{
  "num_hidden_layers": 19,
  "num_attention_heads": 8,
  "rope_fraction": 1.0,
  "parallel_block": false,
  "init": "normal",
  "init_std_qkv": 0.0312,
  "init_std_o": 0.0,
  "warmup_steps": 200,
  "dataset": "wikipedia_en"
}
MLP neurons of a small language model. Each row is named by its layer, matrix (gate and up: input weights; down: output weights) and neuron, and shows model dimensions 64-255. Each number is 500 + 25 x the weight over its row's rms, rounded and kept within 0 to 999. Numbers have three digits each. A neuron's up and down rows have the sign that makes its largest values positive.
After each neuron's rows, "fires after" lists the tokens most often just before its 100 highest values on Wikipedia text that the model never trained on; "fires before" lists the tokens most often just after its 100 highest values on Wikipedia text that the model never trained on. A number after a token or word is its count.

L13.gate321:493496497533496487506496482463512485449507480522475501513485475473516535491461491506475500497490480505485534513477462504514543487464481487485488475480540550492531537524487492472499493495557491494504523502522464526450509472522493497508461538497487467490507494543507494545496452500514490500508503485538491472497406483501495507514489473486488529517492494531511513503512555468500528535502511515477510533519502510451453507457529496450514557528477503520486513526522483487461481538537484473461491493487525541552463513484491523512488456490508501492504464447497500535499474487509475529
L13.up321:497494472501551516490546474489495475504511500519521491510466530503497515490504498482510522476581498468523492487486483502560526492519523495468469490485499472482512505471524505475516492489517514490492510462527502511516447470496493481522462455516466478501500525521508509492543465447502505507472465524465529507500448447478457544507482499476425476545479508525470509520452504492525481538497517520536533488485516482507465513481486512515478470475509529454491541506516514482468486496539540475482518503513511515545486521459517492521567506501553498493465541513514512445448511503487496550
L13.down321:517478488467505485492451486540493502499494517502539537512492500501526500473443462523514504542486511500494526483522510482467533495487527528505518510512527498478499519494522519518509507524474454480450542462467525512463471471528500496519500507514499445515522509491520490518492476505485486486519519509516504524505490452489475515511471556511538497519509523512492472488417500528493468542480504527512544482462507439535543494492463502493540520516536489516492474434485491486451472511459495463510468511494561455507486477470506479484510518518491526491475494439505505509509509542444503487
fires after: " " 43, " |" 22, "or" 10
fires before: " |" 27, ";" 11, " in" 9, "+" 7

L13.gate104:490485498481486485513448511467493475511449496535527504506498540521518527502488489535470470503522513520488489503469478545478441468500527433514527504455476519508523500491522496528553504495550515516493465474509511470510514502456507443491516463492498531526489522483506481514448480494472481459508457476512504439508492504521495488512483498476487472485499517494499515489469499471518508515494499508494474478453496548453496473515485504517520483454476520482483546535491504481475467524506500498504475481484516521500519485524486483474503547474503445466517451485498502484484553508470497475
L13.up104:515460509490432523483500488517552509507425467505500522528493506504489490517540497485473529500520504531522528491486487540507494494513528494482518525510528504519518507546541479498518515483528502504480475507517460532511519481506490481522452501483467506507456519473491508475476492480488529452455535452469454493520511473521527474509473510494459469483502472532490510507507491511479509517478479479472495447437494515573487538496518476475514497487535499479491525531520540471472529513493477508507456492535488501482502533538451505465504512511488497465545516472517494507458514466480489461
L13.down104:489488445492440492501509468495495515494497452465502485487526497512533520469521556518480459533478507515481546532481495509545504471513536539485478509533504497455542500496513483495525506506479542537484476497490546486546487488501458504456492481476505542563502511523525432475523465470484465492498499428502484490469502545481523487539493493519510506513509512496454554488487505491479448440516497471536528499461452504506483506531482510500496539504504461472518467533513532505518479499487524488499481476481502501545524465482479478484501511520479532488506469509498494468501540455478511543
fires after: " Un" 42, "r" 6, " G" 5
fires before: "ed" 40, "as" 14, "ver" 7, "ish" 6, "at" 6

L6.gate335:527487508459457515482483559491460486517510495541498492473520505499535515506520480495511474466494527478496519517499427507486460523488500464513490550491529488455483471481481494532512506477496489526518512488471511457463468503508457580478480517484527496521493519517537495487532510509542523486459509495513530512480513499519513542474486481502560498495511542541490503517529558490493451477498473505534492483485526529548524498510484486490513492481444536520498486478479534501497477498464509436484466480494520512494501504533497462498480511473496475470525503511523488485518505536492518439
L6.up335:525485494489520554498523489519484493549465502499532466494512519496556514525490481466544472523523556457508500499496447488486480514527485488493494521527529485455532495507487521502460517484517481534510456542508471517479529514518507529532502523492498523552488485489523507519491480516506517480484481514513533483476494500500470481562482508510519502471496480537527481503508512500478499473517480459502533482482502465524495489513467504432533490495524489503515488496501483478494512542478462488528472483501498496515483493515508516484479499478483471495518498491522506455510420510470481471
L6.down335:514562535485478462551558492460490506481504545475524449517454499505560488532481487513490518498473479489483488472481512510515498515498497492490503504489528503501474500467499519511512459492464493537537527498476512475515477530526447486565502512506501502520473466480522459512476533501499517488465496501519480488529509525481471512482529470530508503483500456486463512508510501499457481505451500517534475466498475481457519505478481467524502485486509506439490500466477522509495487544461517512494471540490511479522494499458505489485463506505505528505506456536514520531487486497527521413
fires after: " v" 17, "v" 13, " V" 13, "l" 7, "e" 7
fires before: "ew" 21, "ou" 13, "am" 10, "x" 7, "k" 4

L6.gate314:485513451470496529525471457510487476500500486521497512478496494458550496471512473438505483447519451441475487508466463517459511448473513515442472529515492513506505478475486489532472488531503449508508505508510492550452495465517515527458512548521515503493452482485500551485485500490519487499478478521518492520531499475486494513538481562517522496523484487495515439498486523480502476514504512483509537501481515470475460529497517493453486546517487515485517514504556490515498526550492505457510475490491531468513525498494525489482482470476472491534511512476504510519535467490509551469
L6.up314:457505475475533518502487537502472493507507529527544482526470503525494476514496473478480504546523521530460514469467460481510509476486493485541521509503526483496513501477547514493474534489464490480506505472495510510503479479547494538493503564459546509515509533493511490483432501499513489518527519516492513474558523539515499477540506492502507496544476491483540526511492508527488487514501503462502470444550531523501500521500498454531502454478502546489489485456506514516492520469473474532475475554478488486488513503476524507493552546510481499495441495528501482494518496522506512515
L6.down314:487500526475471493502491455462500487530494471491496502478491515513542504497502476496537464512473510460498474498484498478496497513492503505448517488498475487503498493468497507477499496542475500505481481518516505523467453506487507523488513465479531503520519495540465496500492518463542485482453476516486493507535551487442542526514496527507480515494515531507517484499545557508505472553507481471500525530458516508527488494516524476465520523510495514482528483483513484505509532485515461513487497516534516494411485494486510556462512481516484507508469479546558518481546520503453548491
fires after: " A" 75, " The" 8, "e" 5, "A" 4
fires before: "ic" 29, "r" 22, "re" 10, " are" 8, "{" 6

L4.gate255:471456526516504533509442512547518519460513484489524537494494503495539505482441468512508514517499509510517475541480472504517522488542508461509523497465538514472528501516486528556520491535449511464478488487466551473491508473504481516494525518470561466486469533539478514491495513461495514477501508471490507490539523523472493497518538493499481496502501494435512508522518486469483487493532542477537535475518480531517478512477551489528522458493474480538471509480474478486496533482507543498446503496481491484488537471533503542511458519500526507498455507512542491494506570483467469484
L4.up255:519532495496491549503559476533478470526501480487523518505521487529509461545505463517492454516455544484478453493487556527511470534543502478493509517486495544506487470487479506508503534468480498491514480471501544538482490499472503488499512555516510509483490515506514450545514501507501514493482510462539465443517517555515540456516506466488483504526505562482492470504478472506548513573513512471509508500507509515488489493527450484499499505451502469477479473449508502516496507459506452481502499520520535486537528518475517522472498501492507492472472519496515545529514515508499494477
L4.down255:467514534467492539492531478509460495514508492510505538505529519524488523501523546492513553515510471522504477547484497493528489502447516509506456483481532488479513509512505494461496465574494513473478484483485483517527559518472482497513528517498500530524464490507487479497507482478489525504489510538447523498449519489503501565482498471542467525472502490496497509498530458502463437503538478476501496451456466486462473513459507497499516466498482467490479539497471526520507484486484485524472492551476489542487518511506509510490468531505507523508504532491453490524500484511469518489
fires after: "e" 24, "ol" 18, "pp" 15, " d" 13, "al" 7
fires before: "ic" 19, "le" 15, "f" 14, "s" 6, "y" 5, "an" 5

L12.gate648:487480472556471513501539515530525462482514491468490540476540526488509505533535481508507517543529510483489584478546460513516471503519490477478494467516542517483522528503517478518508507499515536485482475486465493509527493522497496528501486495470511495500485509492536504502503457488498467502464500483509509489488479500535535516481485463438474542514481486543545514483503498471499496508489493482556485512473486529481486508489504474479452523518446456496527519470516513495493488554510469466483516491444488551493493496487463528477519503518525491444483541475489504519529491512470501504
L12.up648:486465539486530495479460501522483479516511492494525493507498562493429436469464487495533501513503544511493524473521440493511516489491496530526501477480507464520460474495525488443540509524532520504479469524451490497512447525525526494495480498503460483509501478476493518538492500499490514469527521519543490523491501507545514527534500503491466466524512517483489504483471508521497513495543478500483494523501465485483541523514452480473502463507486543505465514492487543480530516490498470514533485513496503470522499537479518443514477540453498522489531494473522492502539495490510501536
L12.down648:525528436502517507507520466512525495472501463490494496530506505523462550481499477521529475507547443476499499492501490485477484492479475515519509495482485512503494541545520481510499475450571527498469549487466484549494448518509479483497496498474536478502510478532465483489467479497513510513472481532520482489523517492524523499499535523522475505462506481435490524473471487453481460505522480499477495480540495516506505464515510517548518535538499523511477512518504514499469517496542511500461494535531510521563506486504469447493515535460496486497494521518488486506504470515502505453
fires after: " " 62, " |" 8, ";" 7, "′" 4, "\n" 4
fires before: " |" 29, ";" 12, "—" 6, "6" 5, "." 5

L4.gate78:495489480483513484576541471478471543495516530483484523484501529519460521502508504463500497493457514526496526453507503500526475482529493500513479495542510471497476514507475525496522523461456467495491559509483497498484525501479526525493530540512448483481518506562474483439518504512506510509504480487502470531500497495483555477535483498524503529473516479500475519476456492546525496555444489502506498534490515499520534510490503475463484488450550506495513526449479500505547524515525499486501471503506461531530503535552524516492442484500492520520480470503503530534492524545524505518
L4.up78:491476522510469496492488481511512505470537511515520486463516479486424501507437478518527451486510491547513542467466509453494503552486457526501492512528519518482480510509490502531490495451477493499505494499499497467495512508515488507504492536470536530520489476492554515480507456505533512525493484496524456501510487527459487494508501498482504449529455508418468503499497496501500464479492526539458490503481518514459511559517542505466536521538507499529485481479467466463441513493510463473534472507544507494519501536486473521505469465496536456507501522507497502503507518544507507491
L4.down78:509527517513494475528491487513503505475470484483459459464523496554498502487493497475505530494443502467486518480511520500520472543516500514499511518448511497443514519546525492503507528541507494461545561484504491440471476488534542503518512505507515449526486512508477530496464518507474503448514502503513477507509515457471499522459486508516486497500445473485559450480488462497468532512500558511524489461464502491546485536517485541540500510491538497535486502503509512499491493480480504515472513493491472480509501514519490509527485472507488487494544464492510469516465500518544518490
fires after: " f" 19, "p" 11, " p" 11, "k" 8, " P" 7
fires before: "il" 23, "l" 15, "a" 6, "m" 6, "p" 4, "es" 4

L11.gate42:476489497490467547513525487473537503500487499499478490500503500472520502492542535497504495433540506486536501505516446497451489496452508496460493500454490498516499500508513521492453514498494500538516492475527515485481484524502476538520534501477519457500522496485552480559488531524488499471515489495537488507514483487482459501487472460502511484506530497489486510481556495469482533507479486494512474514461500494527477506522515493494526488525470452497502468496539553476480505466471499495503512465500515531496506530518471475469468501520483513567495494470471459485470506537515473504
L11.up42:493530471491486536493520442506486486433488513467541484495515527484573517473485538469519519536528557500517519563504539472457479480535524488517509500508508504470489478478473537480463495479490497496520490549521505493497509455485498515531500517472491534520504524486506485471478556512495497481466496492515499485537474515458517502474502452506517478493547497465516502456516549467510496530500505449501510483477491520488534536528517483511523518539493490500496493490514515519518506541486512494451490523488495506504474484514480455491541521469492513528479484503526487535516470509482490444
L11.down42:479498480484422528467512499501448509498478486519487491495529523503503526493505459531501532493493530497503530510511502497517497505490527504497543498519510498484518508497491448494511500501532487491506526490488547495477519448496471517523525504483497486534517499499486504468455546473501468525530471507504492499500505483534517549495498489554448525541539486513493495476540522517516544486500463465448485493520495507530526501468534514549490530530499460458481490496494544474522460560481493502505495467504501503500454500496444475527527502495540507497554493492513505474508464538517515511
fires after: "c" 44, "ar" 11, "v" 10, "in" 8, " v" 7
fires before: "ou" 20, "en" 18, "ed" 15, "ent" 8, "ew" 6

L7.gate579:538505522489519496542465511517444487486482492544498510512503554535472460540441496536486451515515526508486512469532450488473463497568476498490490508532497486506519482509510499510506501521523502575504481472525517551497473522530480524503506494533502482504511520529539508521478494462478483522480537516512469496459518518476517502509458501526456520480493483454487508491531493483466559514499489534511489450483512467513524483546484499504477492458457504459517499479519475466463544506502481464519485506501466469511468478452498445523513477521501480504484512531498472502470475486516519484
L7.up579:544531535455502470494500516463512486551487524476493483526468491499465498484482459480524488505523507513463530479526533465477509451452504471504503454528443513476498524499453444544499478498525468508513524475509492505513509481492554527490532492474488497481468477472476453488516513487521560482530510486535491544510491474478503472497479513508475536475521510496523494506492489475532498513521492509497495489503498529492493465478482547569478513479516531449447502451496465498494494492454527497476476478515484492464472542485508524528504517566516440481520479464482509521514505473562492461
L7.down579:488503495514538536468489517478474488516463485529475481506484499511470482471541515473525504482503524494497518493499496489496495469495511482505495504503480473464480439548527530501486518497600473520525506532517470467543506529524498517497514507468500451492513470479503500445504489504483523483492518548553473531501525457473481493496470520509509497496519473522521471544516533470531545503491499456501493523528506496494483487466495546527475449483550486498505532478502493468511510515529496494524501465468490528500524472506462573530496540494498524480485464513472510488483482508566545468
fires after: "ig" 11, "v" 11, "m" 10, "ir" 9, "b" 8, "t" 7
fires before: "e" 16, "ment" 9, "a" 8, "us" 7, "ar" 7, "es" 6

L6.gate140:513506544541523546502540508557506458490489507533526484491551467560525505504484487491526502478498540483422479497470511490479485502509502507503530475521580525483476491480507504497512501484504489550465485468520509448503486497487514470469505492488511484452470463484455542495495511524512467498454542519488503521515518489506516524525504477484505525476519520496486522526493521510496514504514468468475513522515531472514525519534522519494455510509510498482504492458467530475484509507490527481497470531473436496515531476535491476466505474469515529467495486495526495526540517456465540468
L6.up140:506509506500476510486539471528485521452487506458499537531515481514509551509454564478523490491479540504502486508486531507499510470469548510486499514484512503521523484471484483463492456519473467446513487562541485499495497480472528439525487482504516509487468531507552503515465482496520521489469462481502488515520489471527483501489494455515508541536519497501497531507494434487527560524512528491479500503500479491487467545489490489502513502511525547495481491520465520504522535490552451479538491479497481501466477476505508478518489455503488514465518482540502473525497454534493530499
L6.down140:486478509578487514494502519478534465489508490483472469537485469475489513480528505486477495479477528461512505471543527484477509497494499482522499455486514465497505519490527406540516496486512504460482441501460493491497568506491514524514559526483492460515471447500488481537540565532505449454509500543512514475474508476513516574496509517464508514514521484524477524496502497488498517476521494480498533497512458516465491484469498534511476450505515493471470509466500531521520485539456453516476499492505497472444479488497476496470455495456496468515511495503466516489511522474484536512
fires after: " f" 39, "ol" 18, " F" 12, "er" 11, "r" 10
fires before: "m" 49, "ic" 14, "ing" 6, "ical" 4, "ed" 4

L9.gate199:524473517492522499478475516517465500539462522455516505531517498519518495484502529493498475523513468498477486464537476478489532477500448452519471476510505476532508505495484505532472477493464498491489489498546510490495515517516473476494487449536519508488527468517503485504520488489488476496483493496436489466453491513541539496510492526462484495481475479486476535480522487541515499510558494500511509510546505471510501505594474535496498471482485526498528478443483533502537467524498510486483498488507553493485476498479498512490559513564506475499484479518532493526534449478494520486
L9.up199:494461514495496495456517490530465491536521512515507517538483533500510502504503530460541522511553468491530485462564482548522521488502478474505492530497499477543478548528489520525518502505475477491507495500504460465501537520464542513477515485492498508470527465511494492504533496506523514490494494488457541490498520528465498491511522514449493483555487549478520522489555516516463488452542482497506501492544496453499530524543489539474486550474529501477486496462502495483523456499516506496436490461478516490486499504524480473506485500533546520515452493525511523513534470461496498504
L9.down199:483532470479514484550463447463503443506493514498476486490448500465522484496482491533490549477468490442511464493517483463489520446522466503497488513567488464568510561502507515544504515522469520508493503500502490538516460517475490525494472492521486510532502456495499491479457512505468528509476494448526511515486506499495496464504498546540497504524504523534522531486520495508474497491515504483503481487561466462482515498507526504515508470486455510493476509515520488495518465465462487516504488472506538496531479504451522531525513490502522499499560460471535492521510549527495497500
fires after: "ent" 14, "b" 11, "or" 9, "on" 7, "en" 7, "ad" 7
fires before: "h" 12, "," 12, " of" 9, "." 9, " in" 6, " to" 6

L13.gate144:479512513469493522515513494503485517478502506528495460454511494509516500494519539513525489454494515495510510503529473498477472450493521496506508441495499486510457528473517499528505486438500531496513464493490420495524540513501486499494501511481490461509495483488529480523522487530504520454461500486514516510476476513519551537544465471522517452515498508503514520486530518492525480484515550493494532508475507509496521497540510467482495493471500560526493501494470488487486534485511513528540515468500476470490551475518497493515508465514464494477489513518467501494550478474505478498
L13.up144:499538530475533477521519510501466486510509520506501513489508498499510562487531529488494504523479507518513486433520531472498531509472527491503481468496522493457507473499491443499506467460499532483515515492470462499516520497431458490455475465482511455503544477524518486503495495517484469495495467536529447533489472458514471522467507495530446502518496497517486526501442494529499483528483541499507470511458506456564553493510522481502518485480502505542508512522481496486507535499504495476477542488530515516492511502504483507532473556500530503519475471491521516478500507523519508496
L13.down144:477525533529465537508535510494520484494542494520422493478546481504476454505492489539516532471491471489483549473486526494494511496499488501500513510494488510471514454486468501487532487498515487524461494513575524507541513483541526503509504515513486511508455511548505520457487523501488545509506478558503496503466479529520492496532517487483521500510503493491496550528506474541541496461537523504478488536465491572481510425495473500466492474529479503503537482483531488497532504498530521511541522504497488494523490487495485499534517530526435492504524489476494500451511524519457493474
fires after: " a" 40, " in" 12, " A" 10, " o" 7, "ap" 5, "is" 4
fires before: "ear" 23, "ro" 16, "o" 9, "l" 7, "ort" 4, "end" 4

L8.gate268:478492535500480520484507504519508488480501482517500540487543495486494496488492482502492519483517523514536456518477499499523532450511427477515507494480516507509487494520500491555554531475454518506491495523511444510502481531485499510486467503480466501519483443500522506523476529514513522482472534492521503485534535495524491451456505522542483449495473500487548501515570553504479538517475535438518532486525499433531510513534517474490491481449509558495477520483535505504449510537533484535483459492494496510512544540501474461478505538523506506505506513529507491515499557476482512475
L8.up268:481469496500474512509471544544528519484462454500470477524482447493505517520513496558473469513495490500517482477483494560523520485516517531490506516495482473528513485543533516517509454500510464508503485525494510492500499536484499534462500522516468479521513516502498485504511419508510541470471480479477460496484500496548475508518497434516504488523524532550428503497515514508507531540545509460516513468494523482479490512470463493475472469427472529485488500504509490484505469491525505497486498524502492503535475518502515458485528514527511509483502492497493516509558529490491552489
L8.down268:543540536516496521477499494485499511502474513501507472462498492495475539474515463473479518442493495484528465525484505471495532471500490472480525507509521468472474494529502513520543527505512514480459452524504518482561495522453436520553532464486462489501493478453484477499484476493511557511467543497501444526501565530490530482556484488505521504476504509504502488494496499552497493521522489461511521475538473532452448515511475526493530482494520513460501483531487462484466461509522479509524521516502525483490499508500506545471494478467483550578519489490531507499488504495467526558
fires after: " Un" 25, "mer" 20, "ol" 6, " of" 5
fires before: "ed" 24, "an" 20, "t" 14, "s" 5, "ic" 4

L6.gate191:466528533455508530494467503484473477520530510501506528483503496512527516504489531522512496498526531452492517423538493470536455503477475531503515479488495476507497490475500522505531464439479473502564475502519508501510512537506517487526520505543512481490508510496515496488516522500486463450497514490459494475499515480516510501467471508510448527483482510494486513516497532514498510517515524526506519495492497474520515473521535476489484496498478522493527488465521527476522507501535491493489512462511483488520452503481485481537482462499487480506552509506479552497507486479513487534
L6.up191:464493491473491508478532526502481476494525538562498491453534515521520522494479523473485522510484515470509499509570476469481483445500515504483507431490459525496508475504481532469485491525507504533472500508476467508513519531477502458470474499512455464433473464527507488511463516463525534459538518523476469537490520461448540486515492514549472482478466503525459491488525508512518475526516502483517487467480484489546519541506508499514511470526537513462467561521514477494471513443523493518526471477503470480491530466460469524530519533457489455489539522481485500492490467506542487495
L6.down191:492488520552499492497521522492560469512510530489473453498541500465520482548501542497502473487508480529499493515469517490501484494490489519510489527520497494499498454499497521477512493480526483508519486482516501497477536456503521527555519487480491553512497498506507475501492489522495467496471457460495501500473469476482524549515525452493462480446484518493510520495518512506458511456479508463507530542481487477495528484445502479534528494525481513479553483493502485488501545474492498531545506546528505492498464536496452468496465495530516514486499496461474515461486480480473471482
fires after: " in" 34, " at" 31, "t" 8, "ep" 5, " for" 4, "er" 4
fires before: "o" 20, "ack" 17, "r" 13, "end" 9, "ro" 6

L15.gate222:491463512436531503501492508499497493479485491479481455529452476504504530490483502483573495474481474532456485521477478501507523483485527506504514481502520502504502498495513495536517493511527497495541494461486478469514474542529518536533457496506556517490538502501510536503518485522483492467452485498480519497510530498531493475539464476534492484454467510471485468525498545508499528513497507498490557495482538486549479477496496503521534515491508513484520509491495512546522496529530537516512498547487492515485511510506495475505488475546507501487498527490489473506516484452475512457
L15.up222:507486539429511528519495516516527520523464511485515488521462486485523511473496509508506495493485486525490437503526506449539511514482474466489526479484468536501474539530518528521549442527484534451517462498491517497512520493588481481503498470507484499495469481492482475523467491505454496467502462516489492489473525494511519507510523448483529533511507522511530533503477534560444542491486547507505485497488488528546517498506500527485498529508512476454507541505521491439506508523542524514497531485446484495510479531556513509483503461516511488481530526492485465538520480511490516527
L15.down222:466513495455511522526500518514530467525495457480491513490466519542482498496459473500463472519514481496492507531514541540547501517490488460535500476529487514529485514480513492454483482488491551497518478501477464518500484493485466536537574468518497458499502484505473482496507479544479514520518549496521478476501499518569490495461505488527482470495521507470515507445492477490460527463536531493505531500532518499500468464495490485487470484496475459538529520515512538532496467500469520477537518538491479521483492517550490577468456496498507491500529493497476483481527449523548492545
fires after: "c" 76, "ad" 7, "ol" 4
fires before: "ud" 71, "ion" 5, "us" 4, "a" 4, "ow" 4

L10.gate367:484460487504513506505510512546474477489487466449476441529485553532468529491467495501495478516480518517523483478485514513476510483492516465476508505543479501523479479482517468509541474491495492492465487505485502508544515507519458505518465449513502503462530464481471489498510517501501479412484493530507487493537508484530455480481487499471483472479477491475496475524501520544475561509510504530455528509487516477484491455506451504472532449499540495491508544458500447447433533539509479508473492493509453481508546534534471508488491475497486488492480491533476476489491510490524461493
L10.up367:523476518525485535465531518523433518497467475487515455486483548534529495494518524528500497500511483467504518500506522526457500528487501472481493489497519533471534482497505508488551536560582493502467478528520499511531498512468477479512500478538528494489454451499478494493534507530482519482478509492483463543495519518495531504537465497479517509507456495498511484480489480525498529493464540512517487477471530502511489478518527507463479524491508511461476456500536535478507479469516504523501477510539445486474525520510511488444530491482448488499488488528487558490511501471442522491
L10.down367:473511475465462477516526510518508493467482493487525525484519507500464466501494520462512489507528568528517527529501500539494511453493486474481505487545530497496496507483462467543508460556509519474474504492467486506485566472487501501531521493506473491554515509431492503493495512499498499505531477492503447519535496535528506475500493493468507527483453481489526554476499493484461498484500465566480505453470483516477530508486492546453489520464481468484504491545468486494456491539504482495470495504561507513478467507487524481477508453512474505491450481511553507501473528523469509519
fires after: " re" 28, " Un" 25, "r" 24, "n" 6
fires before: "ed" 26, "ain" 15, "ic" 9, "ical" 7, "ish" 6, "ov" 5

L2.gate417:466533463487517506501530549483479519540468497504512499512509514478521489497507510496454492496485495510492495497510462471510499542476537518525472496447514478483457568514479502510518524473524524485497474509522514483516496576481486506518508474515502464485485501502516520556527543490524456489523524479488503493472552500506472524497488481454528485539498519497556526504515513510491525520528534496480523484518506497530426487488532553487500472519502474494544505502478524505527506504457489489520505507496490514453498515539478525491509540543489483501520507470461464548443538516502498525
L2.up417:480525480519520460472536535473517518517441503459524499539514497466487532499492517547478512504518504528512450543530501482486501514504503489487500475476531504512494512488525513504501514511483511514447508488507521490446538507552456514518524501516511488504510504502473540524454486519473539486492485503507525503479543486498474502512522542491515503514484498520532511481484515441481516513447531497468471509524496478464464477495565510537486491493489502494530534462535491480477496517442497477516517492474503517451536473476491506508479487514491491500485527512503481523478543489476539469
L2.down417:485515497521497482513483487451497458564518522521459519493473498471481503540513483523537475515528489504500461513523499520506512514467496533517530532475539513509498483469478508468521469483475486438499536490487508487488458486516548521538484509506451451494530485492514492499465486479484492471478516480511528519487558535531493511482489475504540505529493479502524481465552487502508520498497490536540523495510575511479493545495477509552500527543511454515474498507485481471544543506502512522497468471527498476464491500497487490521540517460503485545475488491530489528483504503499497488
fires after: " C" 31, "c" 17, "t" 10, " t" 8, " B" 7, " J" 6
fires before: "b" 19, "p" 19, "m" 16, "an" 7, "ed" 6

L5.gate694:526514484493512483538486521493501508477509488477526513482552569529534486470555518470485477484501483539520496523504522462503507500467532478524469505472515476498485481496467490503463470481514490475460534510500510480464524497548479498509500506518475522542502472494458549488529499525485527454492529506443497461462470515493504503481504493458500523475517484507468499464501524487524530539553556498481490468450501521511485486486461542468470469549472512475509503471544533559520503500527475503531507527445469505488519477495516526488502509493520502497520502480533483501474532506525494518
L5.up694:521473464465518464494525513490531523530546524492527521461538479478468484516511465493504493503541488506519521519502508518512495489501486478519525482454498491529489479460458517463509473472464497529500521500452493514514510511501468460496482502500482484481521499482497474483453514471485505471553504517485507470466505481526514513508504498536466520537489472511481507472488490525522479498470470491477529524519501495560477504485486543481455511493531501472508512481523471467468506509496513517524512572489528527538534460483472497488527549526550551481525537504515466507477540528516472503
L5.down694:487510496494564549478508469532505476489478487510473472495524487545495494519520504496489469495485488494498485547517522508538529474472503484493521493492526496513512506483459529501554478522522456498533509535540530517440533532513515480515497497497490454521503539467502529539483472452495499489516559483498493551496520495478538529470502513477501489513508496526472523545519452529485473518494541484515473500465538515508510504503484477545480535540522483480481502511485486475478474478520503475452560484503452463507503533477496523475463503499472465501510481465461474477500506503510517521
fires after: "ct" 19, "c" 15, "t" 14, " F" 8, " f" 7, "er" 7
fires before: "ber" 19, "ed" 11, "ation" 8, "an" 6, "ing" 4, "al" 4

L2.gate463:433525533532468547504526495482465492516505485520535496481494527488506486508456462501461460488489548489467500487508473468515549529456515513490482453514493536486460529515500531506498528514508509539473514515480500492408523476441524487509488493448470512474484532491516512505468525534508506501526502510480450502502464502523573498539497494524468505511496478492499533495488550470491514485459470470514505525493514490502516488469496506494535483477473518488549495500528490493496478460523516527457467481485488527526523518478470482495517462512487504481495510547473501505513542473495455508
L2.up463:482507484483521578488481521512497493518477504521490521485471508471530517477502548489456501487512471473492493496504580477499518454506542509490498473511503533493465554472487537489501487475533466464498545525485521497562483471516550499546469482484537531518512479514509495490487496485555514473502548501500504496513475483525515476553497479523437522507484471481471575501498504479472489503498489497521488567460489498527504474473525479514495503526514503497514467496519500488514499506535498493486469486501478496498506483490462496441451483506485503469487504480508478497496540505497479507
L2.down463:484493519485497478469522475494494534514458476517495534536454481497528474487485501492522546488522502479461545508490495434495466493516539505479530552488500517494530525524463435501503515468522489487494470494469481498503495493521507486505462491491530466511510496433537499503538523528546500478512493511514496550520463496570517522486504475489472515549484494490492511467523506501491528469451505519522532485512492514516524483507472487489494532492506484488493458501493553475479495472507512552481469542540511470489529520522481530501488488482533506518508517499468503520539541493460470514
fires after: "er" 49, " d" 15, " U" 8, " F" 5, " D" 5, " de" 5
fires before: "ic" 14, "f" 14, "ed" 13, "and" 9, "re" 6

L12.gate225:534521520460502505448511480493531519547521484503464500481461494518536504481493458511495476464485559507444462478504511506474534521493509513524562515492490427504512504505490484513530518486536524474474513526496487520530473467533507492521472470543493497470460482538531511473534518519511484471473488471550497477540524522507507500527537486488461508445492531484499519492497487504470528471500523472481488483519529498490495476520541543499517517489517526541556541509488516494466499512522507504522518508510469461524470511475498474503529492494523479474462544510534510537532520554468488556
L12.up225:509519508453518521529483516462499525506530543516495494468479497479557522536473490486510527515524552513517500456534523485521469523505543492479511513499509488483464519515525530514472517516503526525478521519473443527521540460508508517494527466518513493497502484487510517456537501486536546487514492512512544441492498484493481509471482480486500480433507544510510512513522501531491506534533541479500526498502497550496542502515516521473480520496505521530499484536481499485461497517503502532475518477453450467502500530517456455513465510546508526503528523496535501488496528507480485529
L12.down225:456514479520528513491501517454522461528506485475466459496453500524496546535459497497516514515440528513506503510463493491505515517487529480524512493515536531516488569481476494492564486517533483487454537503474459520480526570529505497524497512519521481486474453465530488498521518513501499512484522465458547485497494520515523522460495547505495505483459508498523522499512464506516519492496509512504497520493486488511514468466510469495547524493523516500509501494507534545485513491509517500536510532532485462493481469505489526529487478490551491475556494513547482516501495494491496469
fires after: "v" 19, "le" 13, "at" 8, "ec" 7, "ol" 7, "il" 6
fires before: "op" 21, "y" 13, "om" 8, "ow" 7, "ion" 6

L6.gate169:515497513487473504503443477490455502466452512490485522493537488474477510508504523479498481491479517472455524501541507468496522493546528489501518540495511458538422478493514500471506522448480469562499513485479512562490476484508551508481504507450501473513500475486509508478489468489491541460506512494497514500540471498502500520513518510476489535532527467438488475551487545499502511482544508482552510515522459502475480495489560447519477515514488469521504482493504442509471526492520469509511497510474503494493520488512516486502507498528490484501499518480479503530505547513497474503
L6.up169:547532485493487495545491467491520503463485505484507445500518500519556492487460519496451511483523511533506502518483469515469528460552480466463490473561484472451524514480501535533536475461505521460519491510541480482500498475458503515481527470487482464495476467523471495509508544530452500472574476531533504489563507494496521478516513529447516485494536459503538502507514494479523528436474471474548508513515478480500505521486518529492503513456492527508491532489479496463493507481496526493526527488478462496452492517488521515497496501522504504508466468532519526487452512496499506493
L6.down169:523491486470504485545496514492498478479498492492450482493505488501524517476528461513474482501475480523513470493487524488513566470494478558505471508479498502518497518488517499517488508468504477507496487531541475515509489484493526490498501459411456433477488517522487534496521538555486483493505471483503491560502499486511524520479518500477500550480492528466455468524514491518503538500519509512527464484529500506480514487509490510472495542502490531512554580537530465485493476505493517542460536523539485485491519484522496515504498498538488539522475490512516453524502561511506511472
fires after: " A" 32, "p" 9, "A" 7, " B" 7, "s" 6, "y" 6
fires before: "ic" 39, "g" 8, "ish" 7, "el" 6, "z" 4